config.yaml
norm_eps: 1e-05
attn_scale: 0.177
tie_embeddings: true
init_std_o: 0.00555
lr_head: 0.00555
final_lr_fraction: 0.0
seq_len: 256
steps: 8170
MLP neurons of a small language model. Each row is named by its layer, matrix (gate and up: input weights) and neuron, and shows model dimensions 0-159. Each number is 500 + 40 x the weight over its row's rms, rounded and kept within 0 to 999. Numbers have three digits each. A neuron's up and down rows have the sign that makes its largest values positive.
A block is one neuron, or neurons of one layer that tend to fire together. After each block is what it responds to, as a language model described it from the Wikipedia text at the highest values.

L7.gate118:499511521490491547478530524409568468474536480500519544499457562565501499573542483471480491481463458446551536471509540601519502463543467504545540522472438557539535596469545524525584408487507479542496481482517472531519542461509482491459499475492496532460519433547487437540482456539525479539495524468514577480584448583532504480459457547539444505508500454474553570478486495482462566458486543464568485580440518536490439481465456502507475490532474477525495463501552506428448487494591545
L7.up118:535426529417442419495502535481556528513546508448449505462497527434494535440543486562516469513462485523508534538488438505534464542492514492477484462530529590453521478540484605539411508537519491452409497523536549464500502506438407483527478549550495505499493554464499595519508476510543474486536513548483451505389574596492577478524530506457527520443495495496435504499460488534483513504506511468463469439507509509550519556494530506505502469427502526456542567500496442479542501480440517
L7.gate171:521497550513508527533461559449514472472466440506453539500483540486398484530471487499518417481558495452541512499464504549541486458595562530477480557541515538493546531482487531575428476497531516420477507482544527506464552508452507500515477577478516485506425546465514522534548476471540556529543582493511534500475538485483587512466465551531479555496528537454574544448517594582417457442505500434551551488475513525530523534439496495479505524509475472471511564466508518423555531562518535
L7.up171:537532512503589471558494547499531509473558467518501489558468512523589493566594477549600488415446480536502526448475532449525476514520486481494509497551463468446562503469557420490512490526573433559537453488543502549516482488515474523462477447540509498523476470561460479540488469538464538468515513430547479457472449499537492547527503542507450469520508503565463498512469550541513526546469511531445496541497474550472456486512569512437482415493397567501517512498545433588451463500509458
L7.gate363:555440538529523458426475534500525484504525473567464520492473507485516557462484453563615505447465474449514542486490544495550517573510502383475425481474524519495539482478526511455505533502552523480442513509535482485471506505510417494423456419561488442481513482477470526541484438526593554529531516518541562434433486487503540527496458469456500448495499517466569459438479501463559460459492461492456531504466496573444485547516540512469528518466463459462461484535457515423495474517402532
L7.up363:563463525487481465498478535525475496493533448500426446479430547516517487425523506530459461482496479531562463561507482461528473472423509489529566485517514509477484537543459495537463585546485479520450377504531546526410545474433527501519467527520514507471444481564510519462498526512514505587481516488627523492538538466480472573442448552564532580541493551477504469465461557524535438480545499485497494477522514443515487525448521572427468463473509442491552527502532469466567518485443492
L7.gate391:484455557479465489492475541536451446471560479457388448492498450477483590446496448477469531539471471510470489501470415491501426541516497492536525531494486563528454462530500507478528553485480480591530565460491511503417538445493465423555446516547552543438447533496560483522496548476483590506580505511502528485482464533468571489506461536491420454501466493524507552516450530497464502496512499533531503522459552499498477490497475478405538468480525499548494519532557404477586567551488514
L7.up391:473561495486449471445561481518552455510511541548521485459409485509514504477473398518450562487495465454535483562534526438486449533548462516457463480499516578514450474563487485539559460439532494540503410529527486494515418437443489530511450486529539472541513528496541542451489527469486559463513590453501461465479479546521429493476485498518510517440462431486478508493510495513497504482512519467468563470581504502470582412497402499472530470443575553521452537496485525462457473518566533
Word-initial fragments, heading marks. Opening pieces of words split into several tokens, such as sc (scored, scientific), bec (became) and dis (discovery), plus = and === heading marks after infobox lists.

L13.gate50:503460562434500477511455571515540546519502501500433532558439527507518526509432542497463427486435514453487531501473489541502518432479528427527529460515508491531507525511529485543479626509506465557473436541480507492486472454407446514422555491536457518492472495519474442499510465532586559441527491455482560444573466425479549561543535543503489492549504505479572511511434583424493484472523484464450506538492451518518541503528538578453534478535481504465469528473513511444557492477445527
L13.up50:469387519557449529457442504498543480552528530537374523534458483514544450502442512533527463490455427512501490418499504477537495411532508424503503507468519465524473486496533494543484486525475467490474484540516482495510527479461476520448476465541542481517511525483398473528550519531575549532441537514459553413529490446478537592517413505517514467542488479439498436530431541464437470444542431426511491531497453535511498469529529547475499461515516514445531501506518522444576477493462468
Sc- word starts, separators. Word-initial fragments like Sc/sc (Scott, scene, scientist), spec and iet, plus separators such as –, /, | and ; in lists and tables.

L16.gate9:478473496473449462517435494508543519529489477491463503514404529507499473453510475519520460508442479466543482519466552494584548473407418502472512480492540445555523481433476475490486511559500475455528517515502492447365479476418474512566547458582540509530559512527499539435546505502561527486472499574489540454518501499486486508494485464547505459534480533446537469546545472499458447527495602436440506448502504553520563490468501496425487472475478537500570523481494525400490501521419445
L16.up9:443413470465501456510431532569515496526468496472460508504504569586455461505472488539544505497483506519485530513465459489480611545519478440470557535599565452476478434473455435467504485529529563448467488504453477480530536473513461481553514551480436429483514490489483565516530522530501578541498511456394494448517546510521511447538519463542458487535461502498523512530541532518495503444499490526509424536526419550480492521557584495487467407524529476425526485507488497556452465517504564
L16.gate18:503495479496556551510422519414527515486465534507415445442563459507497538532569386524512513574513497478436489514482483499482521513484479483491485445536538483530552519493506556554519528480527491502505584510484492460464564474462486529518526445542571570483475483576480499541583483508556599459506505451555495549511530467525504518500478553539457464483458567595532518483457560429446472508507510487492502515397452477530494509528487553491528460550510533575464536504520499535488457556463434
L16.up18:523515483479481499514478508576519545515541473457515443439441432487486476463478510496507489535479409537488474480475513494485422544578523538433461511439518516523464482472496508544499472495576587582469412479498499554520498470527502465517472478444476512512455482503505558440548499496428580443534487578458464489444432503514514572584505486402454529532473519492435564548421511539503447513470494545563486458486518474508466505515486473415513484503568493570492563506535480465443541514503500
L16.gate30:489523553518457515488557456418484490518468478526521508503500527561554438484488536553474479559478500501490581551487436473476450528560504445462555467558530538494491402556488518511459530508510497466446542519559488497427583423509428467451494456533448544491482493458465547493509540546559506566519525486534541486458462559453511454506580529508483476546447384515526424553497489491440472459476526504529568480464483526490481477489510493422465495502465467538521558520444516432443551473474466
L16.up30:448489503521506505430516401459463503595481504587407457510475499504527489451490531490577501502499472521567514534516446492440481411471562474565600454503537523497501463488508554540536454417519490553556528506499462482523511525481496441497408499484519503466492534485478498483545544565474535531418530549487450495528559490505527487466587443561399509507473447459501475456515485478467530548496482474509527541462512514487541503510490532467583524594480540478522537480511484453467478493520436
L16.gate40:523404537481545447462517554498506482526507500531479514508531512538497536542502519548491514590532485541560487445476476529558532499477454501533487510458491510524493446498460477603516549466488557527521508525444426503514495507509464507485408554496476532522551496434410473501445528521471528495561506464537480495540504617475466480472535574499537523554508559510531406529435523557433485514531514490549464434405557505519564564586506523543519465560519535522492475534499494530546460518470563
L16.up40:548521501489503560434495528486544485480563541436547557474519491466472475475560500509531501459518509508576458432507552513450504478484522345539438484528565517503475526426479512447480490507461549518465536516516523505471535522459471509488460501567480513482531562515438508454510434488511589503448528518507559459465521529529506504374527550493404505459533496494512478424430514486456516463483482503474584464499482532494482440544518524514495529475404444477504593459560503462491492486507488
L16.gate193:468506533518492501395505509499429531479542512494446470580592458527441443461472521555530451497510512538513522554539463467490479471519448421476618535537499549424498507555420444543531469612496498466477480510513484525513485506521508476454444456496488545549542426460474501499433501482466491474460465462536509497449484531529454517480568477516518536504458503419475498467551518534529420577518440442463465460498496446525507495534512484528511472595469522511466550512486470499561487538442491
L16.up193:553487503404494548501470485529497507542494495459475498539550536484457459515580510495466556481489534458454530456470445500438474521518457512550516420517481495462546446456514525450486450489511489533496518514545493533544410507462463427530457440522531584488538502481452539464543516564576499494507503495446524431475502564519505502489517493490424431601531407498454468538519476469529447477429567587544444562553488527480497529482494582511545517520492473506454451508549559537563521521525505
L16.gate208:487458539469498506498401548490459531565464482575446524524483453568483541558464569570482528480522477575485501453532517468516516447484469551494509518550528437430500497543527496471461461586507502518429467557442542498485512460490512476456500508491501464558439447475511557497566500482425533471542503480476479454471493469487544551478549483487458447499537447483569447489462555437486503489531455540557455492520484416477505536569495564451514532558473545510448583500529464489524532512584566
L16.up208:471546579542428437488560532493566510502481499521479567556495500540531482441463485514500556484516454493513507563533483496508491467528475430474542509525538472516522560466484542464433466518540545532521514552576422533531532465478452501563483524559465465464522497519532506570482515510541506498490480489526531447484487489497534540490556478494396459476535466535450480538481434483461555459505544442470517487533462418487474437421511465436515518405507457411506531489441371470457481518513458
L16.gate222:517495494466446502529613527466571486538564476436466441575542530534472504454510445513500533519471521504489506461472524529566543494511476520411567501465609555515532504490526548455525485528495545560464491547453481469527451516481497521548497508464536575499470515444450492531467539476538486523478540481490529522447626547451517411429495489540482516550519498495441572515479543511568459491476466508539507536438527473556484519518561545511481483537483534500478468488446430395478491483514526
L16.up222:465515534451501540550482442426501542442579459519485452516532495527496564451487472513493532441502503464503541529471518522496446459455502460432497534479607518479591472432507452530583470513455455590548530476470505502508459468479442547490454461399499502525451504472481457492513503530553452520513492512483455515467438484477497588448532526490492516574505442574530480509500519517528472508484574545462529505503490504471529496495432402477558530556441547559531511520472518463490593510528541
L16.gate243:575505509466481495462445450511490491498523503482513474489518486498533522530479512520466475455454478488499491550443560486559471497535434445472449540447510520485461485510530500427459509509580535465478507499507452444495477421502421466499502492536474547470511470468418474477537514575483518459593440417465436496509539504477485487556508593445504524572452483462573579544475529494498445423501511526534531544469460511520553530574417469463520485495506560491487499467630522428517517495458460
L16.up243:524546500420504511554430558539529487534543495479517500539546457429433492419503398507405523497491483533472480549495513507565501479496502527550460508449489482455499569487462563524489512476516419479555546523511501504539502463480523472522500486435558556581510474464500495537510597520502489503618452529505438463460559513547502555522459531503470462560495449506527463476447547539481486493537477493485526454543489490469486509447442416507521498494480554553525469404544508532542499487421547
L16.gate289:506473529445494500469468520485533514489479481551379567508520456481466502520486495487489469543505480493459466455521469516586482473534460455462535489435456574415513476540485460432522519496596482526441524566545489500487455458420478492462488554464490515420504462522537495485440537467508568519465481486521534520535512480532560501507539551525426508577506511451522488460458491471486442461475476517557536517396471456514478457549468582503454583546498469455430561474561498492504525571495454
L16.up289:499492551520569514525438531479489494503504480520396502474566463525520447437556447490501541535532438467518472515473538462508439519493452507606503508456541430518548506489583527450484491575523509532496465450530577535500525484507390433515489492518531527528540490516580506433513464479470479514470521585421529498502524492446490505491493477524455521581505410513555531508468476509501481490506468514569543519518479418433503508479514568490436547514525456500464537494589508462497521592494530
L16.gate301:468464605503488503474517457448543508466484444500455535470533508474464533538466557582544481465545517433497528482486495544479462496520475536452564488525479554417437532451510495519507453568514527509463472466517474497507529493500448573435531451480532479439495459443494480476453473472582490537436523427460555532482512542478506479413494436521453534495507449464513567502501466529462441452498513555426534544452474500477579470483444569491454523478441520499452435426519507434432535510519538
L16.up301:477485599485516421530473448463498487485558468465463431532474496451549521492466482543498512474499457461527470494542535499515407492474466489428576456569519599473528462443502503581430459558476536496460499446528448547469484540552440512486491520474526499509480486447530512522424456444583506458527504467526530545536459530444517458496496529515459533511563483475510575438452467548522464451535568583495458555462480563485510492475514517503488523536428537453451430463515493447485484504532528
L16.gate308:435408500495530473463541528478544485534527542564397477546553464538506561509446404495513496506502493480529538427452438465496528494420486479480508481505519513479493512580393475516412572469515394508448598477530473515472474500504495516507490500471486518533533487515532519531471549497524479582545443429502457475524549467441468480515496488504518448444494497532464484449468466515463474576473523478449451521529518532509495484496582575539513497548474555570509542513553513492526459534478461
L16.up308:550442456514478501510512444469522525529523519481451423534448485505496523399476472476501553568441565508549475592609495507512501395473521519470540516475486521528470467502475544439524506517519494419444497506565516535451491515441422526420472456544552551485485542535522486501497526492484478408461550515483533534588469475501512488551518486508489385500451481478527511518537515428492435523487465483484462532475451513516466589500508467494490483453489493564547483483447515455570503531512450
L16.gate331:525538608493508439533470476522538532430500460540451465491572451490549549453495493447499494494512464487558472470390503476479536509522501507471505584503500462505492506522398476522499562524455450495471453463512445506484494500510422580514490573552507452464473563440509576524533560532501496583504463522510428466515404514502519510482560544559590537499463450499528494508424484529497474524486460495490476509516519449476474442494503526478455504492521533537489479514540519444470495495455627
L16.up331:444498484567446524517450522482505455493461551562539451490515478512509573560514528524560453451480523485458479536524529489536462420494554541503426486540462445544512438458516491451493537444527428497577530486519508492527424449459481444468467522536432549523433454502512525490465556445587507545542546509526509507506565516492540478532546495527476463538495524499529411436473533450514507466435533403536521538464506593477565557465554522516480532540492445504486522515499515429523466555480533
L16.gate355:485394504485468445516431501404508474472420483506472465522410494542481519502445477534502453498413552492504500466514534489428471454425485488522555499473539536505541480483519541571468578555479536485472519505499499495502465521387449489508458505550563472518553485433512516495544537512533530489495487459520556512477498459532541498507491531533483482546544519560502459470475525547445443502472535404445488502441524472501489510532559540448485472594480525516488548515557457398501479502423444
L16.up355:519472535574447479512559491588545484530453457491415460487521544543497535457422542531492498557449472512468514449565490479461457518526497452499536498540530486486511550485575455568487543515509541510431450490458411523523505499508427500496525600513502506559497467407418544496550555470492562503491484511486546466486482504491507577586539504446480537564430504488526506558416471530437407496503525540513491532562483459457545486530480444497490463524463468486537516475485468459527511472497477
L16.gate357:547487459489473438501478521509446523460464428501535443519502481514507497425557430516525403523550534478526492450433463502534519512501485485422540469518512542533504508533459465439502483518478617528513586574496425414512529521480560495504482430535524489521462515536518554542483533477515517489553469418460510483516502484474478560541484528562463532459518523520519540491514506497416473532509553484453525528434491540552496484565419542449416491513503525515502596532559530502439440480478462
L16.up357:509490561505468505526484482530456522506480502456531419588481480494542522483463510544520548551524495517506493416530466518487500601538459525525571477512498478467469473568552448572490499449528516548436462521433487482503475475459547459536549476649488518512433526450453578552498505513486529505470507508460438440561477454511548524580535453529487487496470541536546510517539519521493517480534578465493508450501474530518482529602498498490493530535447493478521530567543524486558570464430563
L16.gate405:564432590454482520449433496461537478491443502524507501569424450431485459503523462516458526532535548443529507503543517484476430530488466503496512521486502479453495479438453448537543551481509535453368477508525473486406466493459527486514466444557518507545509475545529505512443501454515548499464589456488528533518483586523486562584575502472534425532496569440471499454523519489460499507532523525525488517511489492515489530580452510543517502488477515480411485448505468470580505555467470
L16.up405:520491516515444537501485508519578478440476478474488509431425503503486496495507449484554569486541563477510511523510599547488478503518551543528526496492518441476411541468535442510512545445487531466485462495479496511513458461537499534492464407529533447496531512520513479544462591485496543539402474536456501525515505525469502566549466520488469511571465585441489475524540570473480562471561510476526522517531542475436451514574418484580514555480538470480462407497503409477560543522510488
L16.gate430:526375498483536442492530478492517546477481501530505479481572482577505558466485507489550398559443510582516473497491518455520533557484458521472505553475521508522570495491457478506442533506519463542530525579523492477499456526445445534428532559579449504442461493402502458521575456534516437489507548486523489503461489495455554489465426480529477467479497514551496493449512501526489551451468496443459416493499505462558542516552508560486534450526440541460448511498540531501424475537432507
L16.up430:461480472462491477504484505511483443442567460494467543498560514478495487515483411492490529516459548424457547410483463482484566466567408486538574522530593421464481506544460539493525526490510451395508483548546504538469586506472521496440517493473524523562546509496522575483511482491560448518452501500454529502501484505423482445525496505479554452486530472478488476480482477512513509497481515464527505479491554512489556521504500509444506455441594561485581514494419507515548562595447554
Word-initial fragments. Short word-start fragments that begin a longer lowercase word split into pieces, above all en in enjoy, enemy, enough; also al(bum), sc(heduled), b(odies), M(ill)er.

L16.gate22:555487491483442517547474529480508489480486537433523415521528534596488451500472473578494492507492463497456394526501464472524571537546549456469494554528505490527455557422466471501531520504515522443475506505514474453459499516521470502543535489487458494513436498480503455475441487520506483496507525526510518513533457537409529450431585551579562447488520474457458483583418490462494407557533512454526547515453485540473584471489529526492522553489517532568532424492430472475523482518419522
L16.up22:489503452546525523585468571501511530470546568517613477512386521507501502526458426470460459514487591405429425509457537485500537433526492460460527473545501485485493516490551525535507587445455504473523493488504502481498507483502492450563533529454449465549494488508482492503481476558507544495477487482484497575566545475476569476478536501474509479514535452539456525460462485507510422555516536434483459460518466454475456440520473442439457505465507508492466430491421439556509542539507442
L16.gate31:483496489452538502505547578466540547486570501611521431474422469540437473469503474488484528556526493519491460504455423482476487445469502445444460519486505505546535460544452493536539532514530476509535486521509552476516456512453496538501460416554552567504405475520544507470470475457546518440456462477452504456503469533555490497492470555516517499452550440531490511450517441480473469538540548504514517554487433498558489418584526534518528428590471559486499555476490525518401519481454492
L16.up31:516515531498495524486449551523442496526522488521460506530475531500550534500428537532531491548466532441515488458521595520478555518505505549497540524526442473518503539504510504433464467466475507576513464534471461535475397435558514431515566552578503470515469472522576492505477483559511509465555488512475550504517488515533524577567414507479464526503505521519491558538495552495578581470452471473415414556502544514452458450468481439469541488496520516515473521564597461514427478464472562
L16.gate74:544467506480517506484559416460420498499515475530554494559524453518526548521522540451433472531469504572472496524488471502486464499578504513483466538534589516534540432514489448467515486559558469438440493482508434483512496600447505497522509477507454522455437451555513495510439555490495452513530520455489556526475524504554526477433549501535470421433525531488442499470593532494511511552467432476443560485519523510524554543429533445407534519518530554507438510444498504465494486570456499
L16.up74:511531494544545470509526456485422517473526431498520481490559471518546584511499504437472506447530565613465525496483530538503496498546530550495507494498561473512513443541535497479493546563511442459557472473478492518529447565497532482481508507487511551534464534559465566534457572531494417556452520525466525540467479507526509489424450469446508463484430509528507456499586552511471520531482517469445571520543483492467455585430477389504549504499601523455504459563513507523516508575488491
L16.gate83:523499579543497484501514475534432525515626517535506503572474402543581430492457467539523513513487405487484488477565511464504424543548475497478488493480510519500551425529494396435490480517557484455459474473482465491459470490528475531459544535520464548454514425491617489490513490518518433441508369456454470514483505491499466490535540501533521483492485508437504569461507425522483494549477528524472499472480519536520536497487545521450513574442528446509525500501527531529541465495510516
L16.up83:570521473511444422510512498486544498470498485484509599535495459488509496514469437459564471448488530499492527537481588510474454540594513456492490507526490530531433569536533553509526478519555453503477529510496509479479547478555529406489540515494573422440496464429575449464558541503495491579425486452454501525581536487490504461445478484504417420498537443441436546457471463525540417524495429542497531471445512552522519425483472522521515536515534471483518469513497517512518503495538503
L16.gate86:526529536501514458421494459529574481529476496540528460510546548448456525553476508483469474480455467466481514473466459517544483472401425490503520504467477554481467499607472431543509525498527452495495483531492483479428443504468463482417507496501449507494472474518569490455444523455485562492492446410567422476567483516486476553549483496423496534472448544449533561518520524441506516559483507497503496521541511443564557563549511502453443389478491476494481490478467534528562508528449575
L16.up86:550516468503396502496490509534485407521523520489534409438495490448399466464468468530399531552433480528457507524507495472522505548462491490491517522440502598558538572500503441532489519456508550557500473496538513517465448509451534492527576546561440520500486552455508436513543605512466509471504529525542537485565501485538478461582402537461541506473487583511511484468481578497543538477488475496557540560469489494517545454516504522554495475483524486502494515516484514469552489514564505
L16.gate187:497494557493517522538445541545464475489526568496462480545427507419531551511488479509472501434476551464533461550527472465495424467462500539541470535582496526484510500541478471462449524492505502459490445469457537489503514493484587542479552495577493471509489559514430586489458549547461500480544540573537440538494460446500438501503554482446506495376561476479481490470560464480498464527484504445426541520513459463574503465549440455502502392502475547532446535465515517492505490502485579
L16.up187:482495541522485493452425505427448469553457502522500466519523559468496441449474438544405517491466457476425521537413437417531449585508450524407530523460445450469543476544489505516549538549423532531536512459505431468477466444534460449442455488586419503490463514537543522404501514537519538476549498493557482497491507546454553520498507532496492453527535503445485494527545516522457473527464538493504543460503506510505453492493466456480574527525567532472516534515496574508505471541478516
L16.gate235:497561465497514593517529461480540466554485448570534443505515555481576417493530503505493409536496479507466564541466409481454435528521479477534520453510532530506524470589548507518515562483544502505520452502505497504442514475422524458531475504555513617404513477531495555455517515465538475506566459496608507525472486476486498535469520562568484438510461561515529585473523437474471495540476495502563501553439501517499550458510492522502544495503490498521501517474466485439516541582512514
L16.up235:555495482490504529497477496517513518428496467523542544545462526524479523510543528479456427492485547445486552482541483401459598462537466539477534416552468532525461383510519503500517473550480494477531486526535424466444446470476574445524503488513441583464545469445435553400543499600541528494500511546532533451539492505500481506485449509518491461514479536504495483526460511511440541467456503519513475511525519422542499476527537576518514484527489575410503529487510426510497442572478496
L16.gate236:505511592530500529563539480559506469494477601503482510492466452484574501480531476477507483505506525518572485503493525530437471522528501496476389550465601470558546467539539511520561505474561465434560482493460551461506584489500518589562558478505504523515511434562536479493541496460562471461442553440543491454533469541482481531544519518554478520460467500466480521517485440606522492429519498530431502450464473573515505491514494549436461509567483542507506500492558471511519458528469447
L16.up236:556463564483461486522524471541521556532553552476528530494510515543532530466525552546462469494494527565498509511525461519453516505549458533432430473503574445583473493442505492496545468529562512462498506436540509472491567460533537537597556553535469488501496483516525471427507513432463544605473525460514491501563497460480447563494531579510460535459554556438462537437470507610491456452519462473515470484495464478524538506458526478444464460555457529465465523480496475524478422434489530
L16.gate297:510487493519501464414491514441499467515502567519491479515445509490494483466428448524531417521515500495556541543479546473432505436526493423463477517448479510506514549477456475480476440552467568450454472523510566462404563497483533444522561504505475493485525464556554467500540529457486487494513432449476506504538523395492509494549494455520518510530507411519538453552429487534560465554495532523512514566516486573537509486524467480390458522476510515569500453439432480457425529450505445
L16.up297:446536494538464513467453539482428466497478473489523572481480533518460471449490489525531578451516527473531508546514508529546463463432515554457507566464493551495526456535527549452428575447428520517546529549548520539440478452465520512481487490436507515410463492536537539507528500505474544430556457557442578467485446521493564560490451471484448417454463515501510493488526457489437463478509561488431522550578491561492415514495471489468496448505529486548575523524539430452488502472495474
L16.gate320:488564498491557549543532476503473521479544522472496541528497501508426489503447499520456471468509483437453497615476534451525448492433483513496547480455482585480576494519514515510553502434515502473531510459525575481486471490444453498532612439489491535478493487565532486508469437532538512435557430483497503477474488464495511502502523540443440407530502596554465557436474488513508439498493491447535567491490509428522543458514527471427559443515526498544555472448492433487500464546434469
L16.up320:524515520522497556534443519489549502530526512550481499438490491494438499540387506524477464459474535518444495462502493515453528476468534491515571473468421485503509425535487477522497581456479556428559495468540502524505444540434570472494522502546537501505569539554514557526449441445473460513464460515513509477455464483485473479487509473497513445467468617490460454473534527559499464524493473489532518373476514482519542509540496427366576474484482459520508498502494501463462466455450578
L16.gate332:508544502404492468497511436453481556511550554460480515489426501494417475529516532499456553590483494437539549433459475440499444486462442515416504514502442505474473536515501490501530490514515482460529526521518496459468451493512556549531600461501547512553446480545483489496464479479445475388533458478500405532491501445522447536490473479445466512486510456495481470554532533448499488500481466466432540497560483476476522461432507481462514437476484550482471442532632478480532443520492451
L16.up332:552489455553541489544451553521473485534476529552450434514570437535495551484495474528563472547423471528392564519495488516466503515496506534479502465499500458525482477514446460435547468526527455501539471506462497498477541579537468492464475477482513539458437474455467530483544475494539457489522512462470495494525379437477485476532483560493469465493452453457480470503491485582485523470486482533504475541517462419514390496502467485468510525466489523557586609462500529510578544544579559
L16.gate385:500588496464456513500473526486489508489528541448528457556470548486503465497494409511458532473533565451491521513487469428457438497513438481533430457467509550533495469552504480470475491522473552566498449494514460509470445499512558483459548408542472477487559442529454478475470401524533506495510470533497520420501443511515454484494535441470488393460441491542557577487560453527458553509533504537364567442551489485503523476501451505443446466530500509483504465459504560504517524477521469
L16.up385:554550471495449537490479534530549498465364456521450439526414480475507529537537557511487477525487562540537475466497501449494570556528532545483503486487482529511587473555538563432522536500497431489543583598439520473523464498480543524463505501563421505515493478565464472521508468494447529449449470498421540521450469581505498514464549527565471517490555564560516542497518535491510490503495565456498592533506513516504480499495548577487469527506493476521487515477457421490498521540546491
L16.gate386:629542576477502537486514435552497517455488502492530594544542468489491507468551527511503501601502497486531510502472504504477558505498444496439483563527487560493500416534466532454434506555507511445546556531513524481480546442469470492589547469501449515429467520537513524490520487543525515536602455495457464460454519474501554475480483502471497450485462503485500541541478501551458542414494557433468497444527472462549473520517509552416503526486523555480561440501475465476490551540411476
L16.up386:563557484453429466481538478411590469557474512513454570473554518514521505488487513472548491559478525464543488469493443526541525479551543452533458473477538528535506466600491433478537434466591514501507573491515504501434510433456516455551553530535457507472470460471463507548521425485499475529513513502526531478451481446530555481510588543566469473490475535532494589509452414529480512491493490571580566481484525548460495545497439526467545492503474494519506487454470527491460540498423505
L16.gate400:523536528501459478525431521491544456462503485546494482470526536500478568489516411493500490493518496536452488465537468507503467544523369503492548539464494514425534490550493461462532480458472522522463491521442471494458472484520545457529438519514545470432507556486472463506553540501540479498530492460558512493427358524473533489499543461564569411514554476550494622526473481453559457537522491500507509475535539470498481462521528587435456453524471463515478491509476590485465484559541450
L16.up400:525525537466512481501502527489546466508517497493454484549392423489557492378511614456542463564498442513550480535424490503500492537490526588466509510470546553549511429593510551518516517506481467529537511476510556545484605479478496593484544496518508456470566518442575453516496544461505499598458500495555457432532499522467498532490444510477545528498439481481479551543559509530463484491530520546528484553532521502475482457492518507482446532422525529483509470505508495492548555516471485
L16.gate408:540569580469541495508508496512521481494483526489462494491466521516450495538481418437527564457529495445543545491429543481528457531491502543363482586488502489481539499515507516407504480466473509482541501510478482472539556512601515566509577464540445554439485563506479410472552494511480500538516503508494505475530489446468488587577516488454523484432513495509553562545438472515430520513527562504485550515474489476553559449538505431439476469444457516449472528506539490517495476483470560
L16.up408:594522510521475477525566544470471492565472499514497465429501474515493490535488489534429522512504580484564509489450517500524489541533544534478521542465478458498521537569457434491466495466484491469468429478549443498485488525470493497524496483533557464497490611460469474538486425441520398479495519522502467423483486536509445532582521514531523497513547489502475544533394431507454540574506480626505520521447500553462522473528525499505475489440492519482557508489543575477553449430457570
L16.gate424:566568489498504565523464433434410480582480481502532497447512481495489580498474462537460468460542564456495432498515477463505392596488516472520492423505463538509414480497516484493512534545545535473522530546518520449545494438487527463545499518481523548530562524566505457530445513488453507546559533512542488491443495492526528570472517519512462389530475470505517473571480530396460465544562533526452591518502481492506503471520492483431512489469510552518508519468487450462553507495482460
L16.up424:453514536516453539533543443517467519515504534511559576465498525458468490534523525544440546476491505482465508411513503480492511524554549505530468466569471517504534478500445485516470575561528472457538498535489469386522490555549510519470502530493528470484573526552582469502455485480540541485461490555501491487447452548551460496523506406521517462500515559483536503590526471519511564498537508539346567520455442480518497539391525532514565443530543483488517508465494472548504509519482563
Number and clause endings. Final digits of numbers in statistics (population density 119.1, income $34,861), and commas or brackets right after a year or place name.

L7.gate264:402464451515464509475459526481480492489482543507437569454502473591598477498460468455519505508456503533481489533502435509525509489459533453522487536466511449474425467537526459509477525542501491480431555461493437475487464522510419563519513496531477490465541523576572469487421484477508503430512500478499463534535527501426491465477549503544449461401440471498488520455485483497549522586569512436492478459481507607521513561502488542521434497474406483523460541440474508463559454470499506
L7.up264:507476482493603465523479466452510501496497521487477402487427498496439512503410466495478518500494531499501486543564492461512433465470480552456541508564508566522556554518466500541565515491415514527450483533549447473488480533497509466543567414542453504583538472525535515569508430485525534418517493540482486462521506536543496482545530646471489546483531547481496536536397486475527527513530584534510533489503471494550488449493505398466526472462464506505482450456491477480513508518498532
L7.gate267:431477522466515498500494539494477482474482523462480459468490479503546572455449507609433477571537539472482521455424448501571537437501480546436471471601520470501512479517494539546519512514512458460463524530521494484477465514459450586507497474551482527524497558565550440495487474446538547475584520476545460577515518483459441523573521469508531481473484474440507586564438505491572556562458500405432524478532512567508486485511563496484501521521497551491466488463527508426508477493453526
L7.up267:455531429501559471511531560509466523524464488482458528472564576524474457455456483511430533552482559487516503524480458461517463475444538492481516524533515501468497563557495458540506417522427434484445534512567480518505485473473478549519566449517509506580482414494536510548486462521543482478519486556520429491523483553557488485495565589481584508415447450551487551522430532450561489530446538533536520512498469497497505497556486434502567480515474452492551429507487514497553445497457582
L7.gate347:528540445475548510531528489546454469531438524509438521498520550461540508537454490519445471542514509506469562511467503490539501500499547513564494510585539543468547553532525532607529502470522453565486550495474570498448501498464498607469518448471406526514515481530559457520470490504518500528594533462537419482509516542498544469549561486480534595511576482467475556481395510461522503525438554499459560477462525526435557516489538403504451535474488521516457500490463551482516503522515482
L7.up347:470499506402542526527585522480548520460450417485480558529517571529529501457428507575508505546495498500535495543421496492543532473534481541522501451512488559504492508615499518544511491489431491521482444442545486450542506481514442588499533483525522509496507459473493483482485476510517539440509556483554482573517505520490509504448531552514539443401461460516479560579540489471538535485498484474574492496527385471480469446514477499537520524516493505440572489543502572491502413465508573
L7.gate437:558509542514463450439541560516483611524559496502496515463549436559493516509502483534548463495521527521607477535551472483498505465482528497483563507531461487483451435512482471437544499487502537463533520457472492517472521410520490524517519434514487516510486525504543483507513508518517529524566535558464509537519508487471521572422517504584427511534469550550491484533462368528409527568556519509473502483492534516531478590460423565477493558487525530483541511482458579503455566451478471
L7.up437:526503434497552508499528439481475484515474500517490449480505556514520479463539503506423464404461461535507470458534515561503462518476530518479509532495497486495525517454536509527500551583515461500459433534448492452538516497496565484466497512438599477469505465504475603476558523497492456434452527516560466545501543566449441447475558484524608489433458539503543454486530395515469501560450436543559450596457520536528458532500509553490506494461476494542518520562456485557477464551507495
Year final digit. The last digit of a four-digit year, often 0, after its first three digits, in dates, tables and season spans like 1990–91; occasionally "has".

L13.gate342:483561576504490501470461434493496406486468506461542576500506427464504530554511471491444424457470515525455486447498572489447539495503427450538515451491506521451468455481490502546518445486488442417549518528481473451511503406475461530498501523547531497472502491530523475499461508505499470491485422515427442566486502524519500514568496404484540452570496480462517538537504435520450466497483572437435504438516559516550507525538414502470509525534534471602534542455496538497488481533437536
L13.up342:486477536463499491533409547575462574463497446541534566475438520493496554463478464544501483481449500537462509454542463547541494496503447520468497405488533471475442469554491568576530450420447443464502563401464562543476446436579501496475482494533439515511542526467526443472553520540538486541500563486449447495472468469481603538490530497491535462469455497479527527535441535562454555511487458463486552447506530478523540492453494519454532469545503490458490480446547495511502540524522484
Split word and number fragments. The first or middle piece of a word or number split across tokens, e.g. f(amilies), s(ignificantly), ra(ised), census digits like 2,28(3); also the colon after "Succeeded by".